python train.py --rope_theta=10000.0 --attn_scale=0.186 --extras=["capped logits"] --max_steps=5514
MLP neurons of a small language model. Each row is named by its layer, matrix (up: input weights; down: output weights) and neuron, and shows model dimensions 0-255. Each number is 500 + 40 x the weight over its row's rms, rounded and kept within 0 to 999. Numbers have three digits each.
After each neuron's rows, "fires before" lists the tokens most often just after its 100 highest values on Wikipedia text that the model never trained on; "fires after" lists the tokens most often just before its 100 highest values on Wikipedia text that the model never trained on.

L3.up1179:525507421526468507467544506453470490482532427425558505405571511490412531470499554477427512467484480557404476553444491486461548454488456419515487498482512539537593450531491452555514487477581481477568531527554524490495489493514539533570505490453439480549528517453574402466499513503460527501503475492504478530442515462478441424440529476529552503572479513484488556613435412482545524419494582514468506481503476536504498532558545516472471515493507490483477618505434486481526502550506511464476464451533477501467495556547518550499522507450519478523549492451463551526563533408452522485565495477510522474481466530528461518506443515482456507494477509505485579460462587517520520476465482493491547531462508534535436548489432519462536513450529502472523575480594441557574484487575486
L3.down1179:517514488412485516476424485524505515523465499512438522491446467511462478459526458548527432539501494493473572482544497531502500506509493436478446496519473495548460575485527458515476548497477419450541483556461515507484481483468533510490535469520501573550488529550559451497488512529510469463483505529511553493593453492498494541474530540595472499490480485503563454444495438529456566521466431591514504541478507516524587458505475482491537484496462483498462507445579510548536577520584479468539472476530459457467517512524494440517545539549427518550441486509500387444458529543507565464534527487474514466496428504534520483470509482446522519436469490498465558459468544562474468488580494447541505523490441416493499496525486507466508577540500578439525411517430530486577456520504526
fires before: "\n", "n", "in"
fires after: ".", " P", " ", ").", "-"

L6.up1183:510441520532528431476502529448466505506480440559555477557491486475517489451505504491449477516550563449506526503511438530378524470421492524584552462467543533464509482503465472478516552612515463437509496529559465523453427522456475522468519491489494485516507493524463462520492497488492495494425456499448533542522480532454497541527524539509448465537488526543463439426523536560531430544498525514426503513507453447520533512536546503445525434442484524542502496400510566514474509453551530532431506522407428508537468518430482493484486467463537493531508598536513477529516510489529437441562516378488476471475516477477502595593524484560507482530455521480473539475452533528495435495530594556574509449527479533535450501502587510512502496517504499507502549560533424531471460530526534
L6.down1183:488453506396555519515493468511495446472546495514463462502495451497509476539508573559488517533569592465557531537563546470477473539469509526480428525509370547462522502453464520433483452522512537486492508537461548492523481511473477465439552477485580459452435551493458422489518450431503519493435454478517478555532520548559510453477502511551449522462533512511442541535508481550517522569453485476491521540339451430483455482439422482610568440502502481438459489472492535564473526491533480491437512407432492527520536459567513447527531484552514553511546517447536522542550499500484497472457460464506514535522534591539469492503508495503510510523524445524462524472510485502417543568493529548506482537546498513525532499538558485464483486538482483439516484519472488485464501475510540
fires before: "y", "ian", "ic", "ary", "is", "ous"
fires after: " It", " His", " his", "ver", "cent", "um"

L3.up88:514485575552525502521481448523509563534525525487473579449485503478456506506526532548473500523442485515436414513493469391489487470474431452505476475535528519523502602552430572523475519504518536521539507489583553484444493498488513479499504484465448524476512517468454506495428480460468491438496493507496467477568459458531488441504514488449426499541464474505484465548505529475517504463470539575472588471485501487430472433457472503497550489540443525499498474515583486439465494531506556477520471419476470511493519461469470449496493453554472557528476561560561493579494458489616498516503509481466484471466453515485461441453490501402443458496494507543465536500511530441561553547545501481492548508480555481418510472429500445463457526481510486485403519471516485478498493496531433
L3.down88:539516537456553447474544519464512488338410538503488459471569488532469453426546529463512518504478560501529513488518517490458471451478495509488471566505486478505448475505533581513454466447528393591480528482473527496565502537550432556441497457574516552481523531510562518512554482499491480522537566530534457510488480498451504476481535509609501493524550545456466524476507505429490457484490478415459455550544548532479522515520498492485440520580524545475500583494484469514495532501480422479487524528522571556518455488503549551450443510425464545516465535459558397489509561504464487474517487477403429565476564531515471498516457528482516518489510482487507524540495502492526524489470486501507508451470473479452465573475544582485533567561547486525554505573485556491475517549500480
fires before: "\n", "-", "s", "le"
fires after: ".", "f", " ex"

L4.up1093:553461495608548492451459424413516461495506516476486514511464517485511496500515449569405525571457487450522582450495529510512500479527489555497498543506458510452454446509527503528519508539596467407560504508497508479522483501481472527489484510484494526512505581516525548487536503574523471472456450478448497425513463533522464479451494569523554506549524486491538534510469505581633443530507601512434567462582516456555566573518422437509571512512525509528550498450442482444470459536499445496477500486517497461548503532472515507528396518446556534573466576444528480489450480548506514524550501471365451503545474443451460433553539436501475488510503479456447474513523530460455531500502522545526525503467527450560558482553495435468541491469522542498393448457451508527515452481485500
L4.down1093:533466502475574456468515526490476491481514437488513569458493436447515487531474521468549529436496570475528480551508509443466503583434447506483546469502498486436474527484517450505471587536488488512535519470486495483542522482504590477495535558511502502532585421497469520466500486499454547616581439480584408486519481511492476494412481473474533455509486507554478555571574517503481471475460523473510492469401530489522420499431512478555472499507457563488486551502531543422481516526520369472484409480465511472487570495559467453555507460432536498503474484537498544497514499468538453497487509445501575452592476536593483536587568506525462490486501534447481512494469470464481499482532493549517480493505480510498474463579502488486551510489506415494506518568497540513474481520514494
fires before: "te", "er", "ion", "ed", "ley", "ct"
fires after: "re", " pro", "ri", " Pri", " pre"

L4.up103:470537395441453514426461575525498519513531497511457519474598563507542512482449459476465498532456543521486535483484539513424497494549421515474543488567475494475488422463453486438513478546494453510566465471469545548475519545470566519516569455477507574472441510509503461525641509521463490489447483475499517508467484421531523508519485543536522490441477524551511567481529484514495499475422541500476536477488447425484474423440518530481501522511501507466551442465455516522474522481473494539519579475587498496511503514568472457485564505489503419557496544491474509513466624441549532486530529509577489476413470536482435448484482540443493517503499515462422419530482546579481508477460452457562534473492522534566489491500472557533554468476433547487493481548469467454525525485578438
L4.down103:562488493510465517486499517525517549489507527500473442433449572529524445482528462582474501522499461503487490525520492375562438501484486549518547481482532467544472507512465526546533527561442470568459514559501522540579447519521470507460436442470452527542555543424507553508490468484523459550532532500518500508527463530490562598475517541476455486520410504476470484447516493484475517531500508512508449487437424477510561524507465466481495540516562482523467461504439503607451510526493511532490433560526433504457512490501481533553522526571401473476501482478501493409496482524482437451514484538458526557475484559451516474472494517507496458466500617494503491517484430428486507537481566588531562512476475475593491520447499532475536514511475487571464536575554527547471506587561471
fires before: "s", "ible", "ice", "al", "y", "ill"
fires after: " po", "s", " some", "pr", " ", " no"

L4.up996:504413490441448456428492473544526481519551482555563457539474480539491564524442495514475505506539476475493490433505572488461545523502518453483551513503500482522502461465496554454448549479503519444446511527519466518517496480422485524562484533488525458500555519564497443522544450433550491480474540447476584410452553462500512459520481535439494507521463523523525456491485453485480493458521569478466567479574502528475478466487574451584485501592504468511557590489516551508447480465460570499469519493512505474532497486479476516474468511459488496469472559462452563504486379516582503485442455526498415537465500564491469494439551527566507471503454514460584457555475508450449441454525464533500527552542489498444578554474574506539537474536521477514445511552530455515541563512453505
L4.down996:422449466475480511475492500440519475473540480480494523562564490462521539487465503440433511527514523441523483551456526512527517481458446596447481536537526598473515491535522486467479491470564488505494561468508510512465446528498479505427544510510461449549492484570483487482511453507504507428541456476455464507460518518510531548479523503459479520430484478531482518538446470500576460483469495432463460482552502427447487513463549512556530465432408499492589454512562503519491543400510540500498487529432572471611536474472455511509521565508545534470492560515517550427516539437522439493541508541439525546473577495489493494424516438447504414480407496529492472442532515535445452530559510491580600490528495471488399553427514446436478454486412544522565498473514501478460519466527544
fires before: "e", "ip", "mp", "en", "ist", "ad"
fires after: "mit", "un", "ad", " at", "f", "s"

L4.up288:525522520615465464435510495527425545552500477510547461468483511455512467562541491489497589481546446522527497496473439529436428534521466475415485475494517455460464496480490499478532549429525493585523476519502497514544450470477448551476554418462430526524538502520458478530474532574468480408485498489464457570524435471500496533482544519496481515520453482528455496553486537545471458563431500521483524449508429518496580537491515494470505512570536532452490542491530473592467557496534518515525478502478461526494488549461536560467511471524527485558468533579518521454518507498574452472439514548479508507438447492480489428528503534480507494481509512487525483485545528520604478558579474454471628496498595477555506488502476509565518507515488473447502502522468474495456431466471405
L4.down288:600506460501469469462534477492489390479465489574506533456538495496454476492466496548485501452569509512513545584451480443517510521513503501501464448511507536508513450473530539469450470473540554475546454423471509557444462574478553516473564565462514501434554463507505467487461486489477552465480525502476436523493554455497515483446638465518523489475521568491494471478523525476550473497533472536468486506441485463532430466440537497475490491513489465528514439598438508392492542536525526465467494528481512516533466462444500447444542536478474532482489508527455445478523444480493494448521545461416520509499451512529457539461530450508518512515460576480514518424542499504490461557511433535444493491529412503524549530527526552513512429464480520505532517590447460495528552489437467
fires before: "d", "ver", "nd", "en", "ch", "th"
fires after: " de", "ho", " be", " h", " Be", "ro"

L3.up359:489525501569522503485481515518545486488507488517522452433496426469548531557550465565520539578444540526472570512520470585441506508512430473490616521478529465476439511519487454476631476435519447549570480531478460517525535562537494541492518505436534480462508481467482482471517479465516456467544421515481529438652474497570428526527553515533473472442452475474501528425512518542560486429539491571464561591520496531492516451512445529511493460426551501509478472515493553509554444465533450524547483576566513536556501532492557466463470501560510539530521487472493455462481479442480426478536490553550475468509538447515521558493491449454510497553512527483480451503499457485488516614448469507506475482463580536462504513451498497505479487500488524543511472457554449493499535504528506
L3.down359:488478548431443569476487560462466492479537562495556459511530554478495461490453563515505493441523507499519478455567482442485524485532547540503502539489487515520494487529478519469546558435481478503554517509424487500502484611451448447439530468521550488473451547519490525464403543437499482533491544517471496451529559507471525424542503451460469484558558526545524510527560439537476438531492512506502480411458584523508497543455489515511507544554528557456452467529575445530531526501527498556516490532496504458490470495500486542510461527460428473514441502509526487473396475399510529524438558445487462477515580494471414492528510464530456545528494471472460470545565530513520556527484414528456429449547533397462481495537516562489481498473482489454508519465434532492499501553484553
fires before: ")", ":", ").", "\n", "),"
fires after: "20", " 19"

L3.up617:518492573527541479622587553528563488481589457593510483437451473514466480509534551512539542491483551480496536519492495486487506515446446517484478465509507545459537513510513490484515489509401559486544453472489456429483472444495512465520545473534414509495538482501500434447475463519478497447438496447511520520498465507566481545527507457485525484558478503551531485512517514526525488462568490544509444564489487521480527478477513481507483528493559510518514408538500510426492507544497480451448479481522507497540466529457460500525553552514523561528468517545550483403447483478496545453545535438475431536370422582505520430546449514466476527498479482431539609532455510452426434509534471513438554499465493538504461503538450465458457478507423460483477501492588542584480472512506539
L3.down617:579505466456546574489449459453477486471510508559531487563505490518466493538451498475482549447524454498483476468536537500486513480540497461512480549550486481545468463565492453428542492531507506467525432431559581454510460596538520490498484538480563511544479508476481474515444434441469521500555470489444448522524516499516506535468475440496541472478490521522512435481567565507525460601382449529459583490447510497539431503570514537472496448466503485508479552470454474540600504468514481492506476549487520493519579467460526511535402494461508432429525556438413481509479515508506489497527497496499464575507569502489463488468596504506494437521531463503576499525519474550500529532443536423555445462488449490489536573488480579495411559550460488513542556460470457528517481465481468
fires before: ".", "\n"
fires after: ".", ")."